Weights of a small GPT-style language model, trained from scratch on English Wikipedia.
Size: 12 layers, width 384, 24.5M parameters.
Architecture: biases, tied embeddings, capped logits.
Training: a variant of Muon for these matrices, 637M tokens, 4860 steps.
MLP neurons of a small language model. Each row is named by its layer, matrix (up: input weights) and neuron, and shows model dimensions 224-287. Each number is 128 + 32 x the weight over its row's rms, rounded and kept within 0 to 255.
Before each neuron's rows, "fires on" lists the tokens most often at its 100 highest values on Wikipedia text that the model never trained on.

fires on: " a", " an", " sent", " indic"
L4.up1316 [ 92 176 150 168 127 127 122 138 148 126 167 118  92  85 104 132 121 103 168 135  94 100 122 101 124 104  95 150 119  97 163  85 141 133 128 114 146 146 126 119 103 144 115 135 237 149 113 117 102 101  85 150 227 125  71 104 110  93 134  77 153 109  78 117]

fires on: " S", " s", " All"
L4.up929 [ 94 138 199 103 160 129 156 153 113  79 123 221 125 124 130 120 191 142  79  98  83 159 135 121 143 140 124 163 190 125  94 172 146 164 103 157 158 164  78 107 118 108 125 142 134 138 137 151 151 142 134 116  92  95 129  87 121 103 155 115 163 187 106 159]

fires on: "\n", " |", ".", "=="
L4.up1445 [160 130 147 131 148 109 103 125 148 135 140 139 135  91 154 120 158 135 100  95 130  61 137  97 187 140  77 175 159 150 100 118 167  98 104  74 130 107 118 160 126 152  89  88 132 135 176 218 154 160 120  67  89  88 137  67 162 136 138 138 133 104 117 121]

fires on: " of", "OR", " m", "ich", " either", "ing"
L4.up1504 [126 135 169 134 115 131 120 145 130 223  91 161 109  92 144 109 148 139  63 161  92 174 210  70 102 163 102 108 148 140 132 180 124 173 207 166 148 164  83  96 118 105 153 154 125 137 130  94 126  52 154 130 131 154 122 130 132  93  87 129 125 111 127 233]

fires on: " re", "iss", "t", " officially", " is", " ins"
L4.up74 [129 115 156 142 127 119  61 160 159 111 137 157 194 153  73 145 154 144 135 181 198 114 201  90 144 161 113 134 123 134  93 138 158 169 148 111 151 189 148  91 121  65  90 108 125 168  85 101 110 110 119 111 143 157 115  93  84 150 143 137  95  91 146 178]

fires on: " to", " only", "p", "ly"
L7.up271 [187 138  93 166  98 156  54 153  82  73 111 109  80 101  90 154 131 143  86 140 135 130 141 118  89  80 135 174 191 125 123 140  87 183 157 129 112 133  62 155 140 175 132  95 112 109 100 156 119 107 156 106  66 157 111  67  96  65 109 146  89 133 129  80]

fires on: " B", "os", "ro", "it", "iz", "a"
L7.up744 [ 97 183 169 112 145  72 160  93  85 168 137 134 123 143 151 120  84 138 221 101 140 140  99 110 166 144 105 118 147 133 122 190  84 150 127 134 101 173 109 151 140 115 149 157 162 159 163 117 130  65 128 199  53  69 152  91  89  55 106  99 140  98 138 116]

fires on: "-", " |", "b", "ry", "s", "yn"
L5.up308 [120  91 155 100 146 159 113  96 103 131 141 146 181 102 148 154  77 144 140  50 184 132 118 142 154 101 169 210  91 114  69 150 182 180 140 156 177 142 167  87  93 112 125 100 107 119 178 168 134 128 200 145 194 175 125 135 146 166  23 134  77 173 154 143]

fires on: " G", "G", " B", " g"
L9.up829 [115 116 158 139 145 138 189 112 106 149 102 151  68  81 136  91  85  77 159 166 146 137 162 116 136 136 134 159  46 180  82  79 115 158 116 198  84  92 101 135  68 120 117 110  68  97 159 125 119 151 134  97 133 106 135 134 176 196 133 153 135 115 113 127]

fires on: "ing", "aza", "ating", "y"
L4.up1056 [171  83  56 157 121 140  77 143 152 160  91 113 130 103  86 131  96 155 138 131 134 141 179 107 152 184 114 108 163 149 195 152 169 181  94 140 104 141 101 111 112 118 148 182 154  73 192 110 116 144 130 165 112 161 142 122 228 125 223  77 138 164 109 118]

fires on: " be", " was", "s", " been", " is", " were"
L9.up997 [182 146 166 138 117  80  93  87  95 174 115 137 217 117 141 102 150 189 135 111 106 174 141 156 139 142 133 152 120  31 145 213 112 148 117 155 175 114 107 102 155 137  82 126 114 157 161  83 170  49 134  99 121  76 101  77 121 116  86 169  98 124  80 131]

fires on: " |", " the", "\n", " a"
L9.up669 [147 162 160  97 157 105 167  83  30  92  98 167 159 121 155 167 103 134 166  99 111 100 109 118 129 156 138 150 106  90  94 121 155 166 102 102 112 177  98 186 138 133  54  79 119 147 119  91 156 116 119  93 116  67 159  74 137  57 111  81 124 122  98 148]

fires on: " |", " s", "er", " States", "ag", " U"
L4.up131 [146 134 206 144 108  93 171 104  74 161 159  83 157 174 132 133 102  79  92 111 196  98  98 133  58 121 129 173 121 116 110 130 177 162 135  70 192 183 119 119 162 119  96 197 139 151 171 190 147 164 125  58 175 159 124  94  98 155 114 127 122 128 131 118]

fires on: " by", " to", " with", "er", " as"
L7.up13 [192 112 163  43 125 143 114 121 110 134 120 114 164 125 127 145 155 136 125 123  79 158 158 157 121 131 119  99 103 109  64 161 123 120 103 179 163 112 203  85 186 149 122 120 100 126 115 155 131 116 112 167 173 121  88 127 136 127 178 112 145  99 112  71]

fires on: " to", "s", "l", "ing", "u", "end"
L5.up165 [121 172 151  67 122 118 142 164 180 141 134 151  53  90 113 144 135 165  89 155 108  91 130  92 169  92 120  69 121  76 118 136 120 105 103 151 170 158 143 147 135 182  50  89  81 128 130  92  57 158 108 157 176 132  81 181 114 119 162 135 129 128  84 117]

fires on: "-", " and", "us", "y", " Committee", "),"
L4.up1489 [169 116  96  97 208 154 151 169 120 107 121 157 110 158 182 118 169  62 161 130 168  84 122 130 169 158  77 136 138 138  55 186  89 198 109 133  88 172 106  79 106 178 131 113  72 100  86 162  88 122 140  98 170 102  99 136 202  91 112 121  98 130  85 105]

fires on: " a", "P", " s"
L9.up543 [131 163 126 111 151 109 107 121 133 127 187 200 131 122 105 149 144  71 116 111  64 158 159 115 127 135 141 152 158 129 126 131 212 138 162 209 138  82  80 156 110 173  97 135 121 143 128 144 132 133 147 101 162 120 143 111 101 141 136 126 138  96 126  97]

fires on: " |", "\""
L9.up579 [168 150 150  82 150 140 152  97 179 105  98 173  71 127 121 161 149 153 106 142 129 136 160 138 105 172  80 105 125  89 147 160 117  88 118 138 112 153 128 138 140 159 102 162  87 118 144 134 160 161 145 201  92 101 120 153 101 125 116 241 123 153  90  80]

fires on: "an", "in", "ant", " an", "ric", "rin"
L4.up419 [150 103 114 144 166 134 115 149 140 205 142 135 136 147 198 130 114 109 152 172  95 164 114 106 133 138  72  92 110 168 129 157 129 101 163 138 174 140 110 144 110 172  82  94 128 143 116 127  91 132 116 150  89 157  98 174  62 127 140 117  76 108 182 145]

fires on: " he", " (7", " be", " being"
L9.up311 [133 151 126 145 125 116 169  86 134 111 145  60 115 151 133 154 148 171 133 165 140 106 214  67 138 149 134 154 160  91 114 143 188 181  98 124  87 107  73 102 172  95 164 163 125  93 112 179 143 144 130 139  91 128 152 159 117 228 135 130 139 115 111 135]

fires on: " p", "'", ".", " n", "0", "h"
L9.up931 [161 116 158 109  98 165  78 125 126 157 180  86 101 113 202  92 202 139 113 126 131 140 155  86 127 120 193 104 129 123 109 106  97 147 162  83  79 126 132 157 107 182 137 182 105  89 158  89 139 126  95 117 107 103 105  81  93  96 155 127 125 154 151 161]

fires on: " and", ",", "e,", "le,"
L9.up257 [188 137 158 149  80 162 115 145  57 160 121 135 158 172 174 137 169  50 139 151 131  83 114 109 108 113 140 131 129 122  98  82 166 125 122 159 175 146  84 120 200  83 138 127 129 112 122 105 111 147  97 103 130 182 125  91  72 131 131 108 118 145 138 146]

fires on: ")", " of", "====", "s", "===", " 2"
L4.up1152 [122 169 164 125 103 152 158 179 191  93 153  92 122  97 112 108 106  75 161  70 123 120 153 130 176 151 179 195  71 118 137 114 171 161  77 170 165 137  99 109 137 178 117 122 132 112 197 121  56  48 107 180 141  90 124 111  48 162 110 117 183 150 130 124]

fires on: "u", " Bu", " United", " to", " Bur"
L4.up677 [ 67 110 162 199  63 116 127 189 121 134 110 125  96 206  94 154 142 126 139 156 127  96 170 115 149 118 101 163 145  91  97 181 137 160  65 160 101 152 102 105 138 143 156  95 106 192 150 117 116 152 121 108 128 120 170 159 105  98 140 126 100 184 121 102]

fires on: " |", "l", "ou", "ous", "us"
L4.up741 [131 148 114 130  92 150 171 117 114 150 156 132 135 153 141 123 132 127  98 150 133 159 166  69  97 132 115 104 139 102  97 140 160 185  97 109 150 105 161 113 123 170 153 148  91 126 204 107 133 114 196 128 114 104 160 131  99 184 133 179 110 112 119  95]

fires on: "y", "f", "l", "is", "-", "ant"
L5.up1072 [215 141 100 101 140 182 139 121 119 141 143  96 126 136 202  91 125 122 140 101 116 155 118 138 130 123  96 135 145 145  85 149 126 134 136  81  66 133 175 155  87 189  48 151 120 135 103 146 140 122  94 112  91 106 136 102 159 154 107 156 173 125  94 154]

fires on: " York", "m", "ont", " City", " R"
L4.up1314 [171 176 120 107  81 127 120 158  99  85 161 173 155 150 131  84 128 107 131  97 108 124 175 160  90 133 132 168 135  94 125 125 155 134 104 138 118 118  69 103 138 159 149 118 124 163 164 180  89  91 148 122 122 102  92 130 148 117  89 111 136 120 121 129]

fires on: " S", " degree", " member", "or"
L9.up840 [172 169 120 124  91  94 141 152 143 137 120 145 102  94  73  43 165  85 200 159  74 157  93  99 109  78 130 101 124 100 122 126 121 118 102 106 176 207  61 127 142  45 169 140 133 104 185 128 110 133 176 216 134 112 108 132 188 148  81 164 131  84 162  84]

fires on: "ing", " to", "ed"
L4.up1335 [169 147 143 152 104 134 166 168 125 120  81 140  79 115 117  91 169  79  65 120  78  57 141 112 121 107 135 218 143  77 128 147 104 147 122 146 147 146 120  85 139 180 177 111 109  82 159  91  94 130 107 132 130 162 121 153 158 105 178 169 142 119 154 116]

fires on: " C", " Ch", " ch", " c"
L9.up143 [131 148 168 130 155 170  79 143 124 151 130 108 162  97 111  97  84 124  88 150  88 130 176 144  66 132 147 124 109 160 107 115 111 121 107 154 123 127 116  75 120 137  97 108 186 101 129 196 105 123 130  97  96 128 161 107 143 139 112  92 205 113 124 123]

fires on: " to", " be", " is", " or", " being", " been"
L7.up836 [191 101 139 135 119 126 149  95  50 131 123  96 135  99 175  96 142 158 141  84  95 138 171 145 112 169 179  62 145 127 138 186 137 130 147 112  84 118 115 134 138 122 154 140 126 105 129 116 126 161 106 167  90 141 117 133 109 146 150 160 131 127 108 157]

fires on: "\n", " of", "===", ")"
L7.up435 [180 146 107  83 103 148 129 121 128 114  99 127 108 151  73 190 143 119 126  81 139 118 160 143 160 112 169 140 146  75 210  77  96 128  39 106 114 177 160 124 186  92 180  73 135 119 171 127 131  72  75 121 175 114 176 102 156 153 142 128 120 172 108 117]

fires on: " G", " g", "g", "G"
L7.up1442 [129 146 136 131 135 144  84 111 146 165 165 106  93 109 166 116  92 144  89 142  92 108 133 115  65 105 128 130 124 169  78  83 158 144 148 184 124  85  64 113 110 144 140 144 118 121 145 158 135  93 127 109 155 129 172 118 115 107 132 124 167 118  82 128]

fires on: "m", "b", "av", " of", " v"
L4.up1050 [ 87 185 163 179 100 127 147 157  88 108 102 138  92 161 125 134 144 147 171 146 184 118  58  78  55  97  79 149 118 168 134  85 189  99 122  96 153 179 159 136  90  88  54 175 156 100  89 102 190 149 200  59 121 169 153 101 122  79 163 190  95 126 110 155]

fires on: "h", "ig", "og", "ey", "eg", "aw"
L5.up895 [ 73  83 113 151 163 178 119 122 157 126  92 132 139 126 111 118 107  97 113 116 131  66 185 141 162 167 176  94 168 170  96 115 154 193  74 126 166 154  95 145 119 164 100 115 115 109 121  57 103 158 103 181 130 116 193 115 167 136  89 108 129  94 113  89]

fires on: ".", "h", "b", " b", " h", "k"
L7.up633 [104 112 192 121 137 141  97 155  91 100 168 116 135 143 197 115 186 143 178 119 153 160 135 128 125 134 211  99  92 163 151 134  66 118 127 128 166 118 129 147 106 162 185 183 146 135 146 166 123  81 113 187  88 139 151 120 110 107 173 154 120 117  91 102]

fires on: " c", " to", " en", "ist", " in", " emb"
L4.up565 [115 109 120  65  72 177 130 112 104 143 104 108  95 134 158 119 184 114 150 202 102  71 113 126  73 117 147 203 121 161 201 163 134 115 182 113  69  93 138  70  98 126 164  96 175  58 143 145  94 140  98 185 120 186  96 152 103 107 179 174  78 148 130 116]

fires on: "P", "W", "w", "p", "==P"
L4.up417 [160 119 138 128 118 103 108 182 126 117 214 131 176 124  52  81 112 107 170 152  84 178 184  84 103 176 150  87 114 110 179  98 123 150 142 141 103  92 134 184 165 122 159 109 142 101 139 124 138 122 107  92 136 151 138 100 101 139 119  77 107 140 125 135]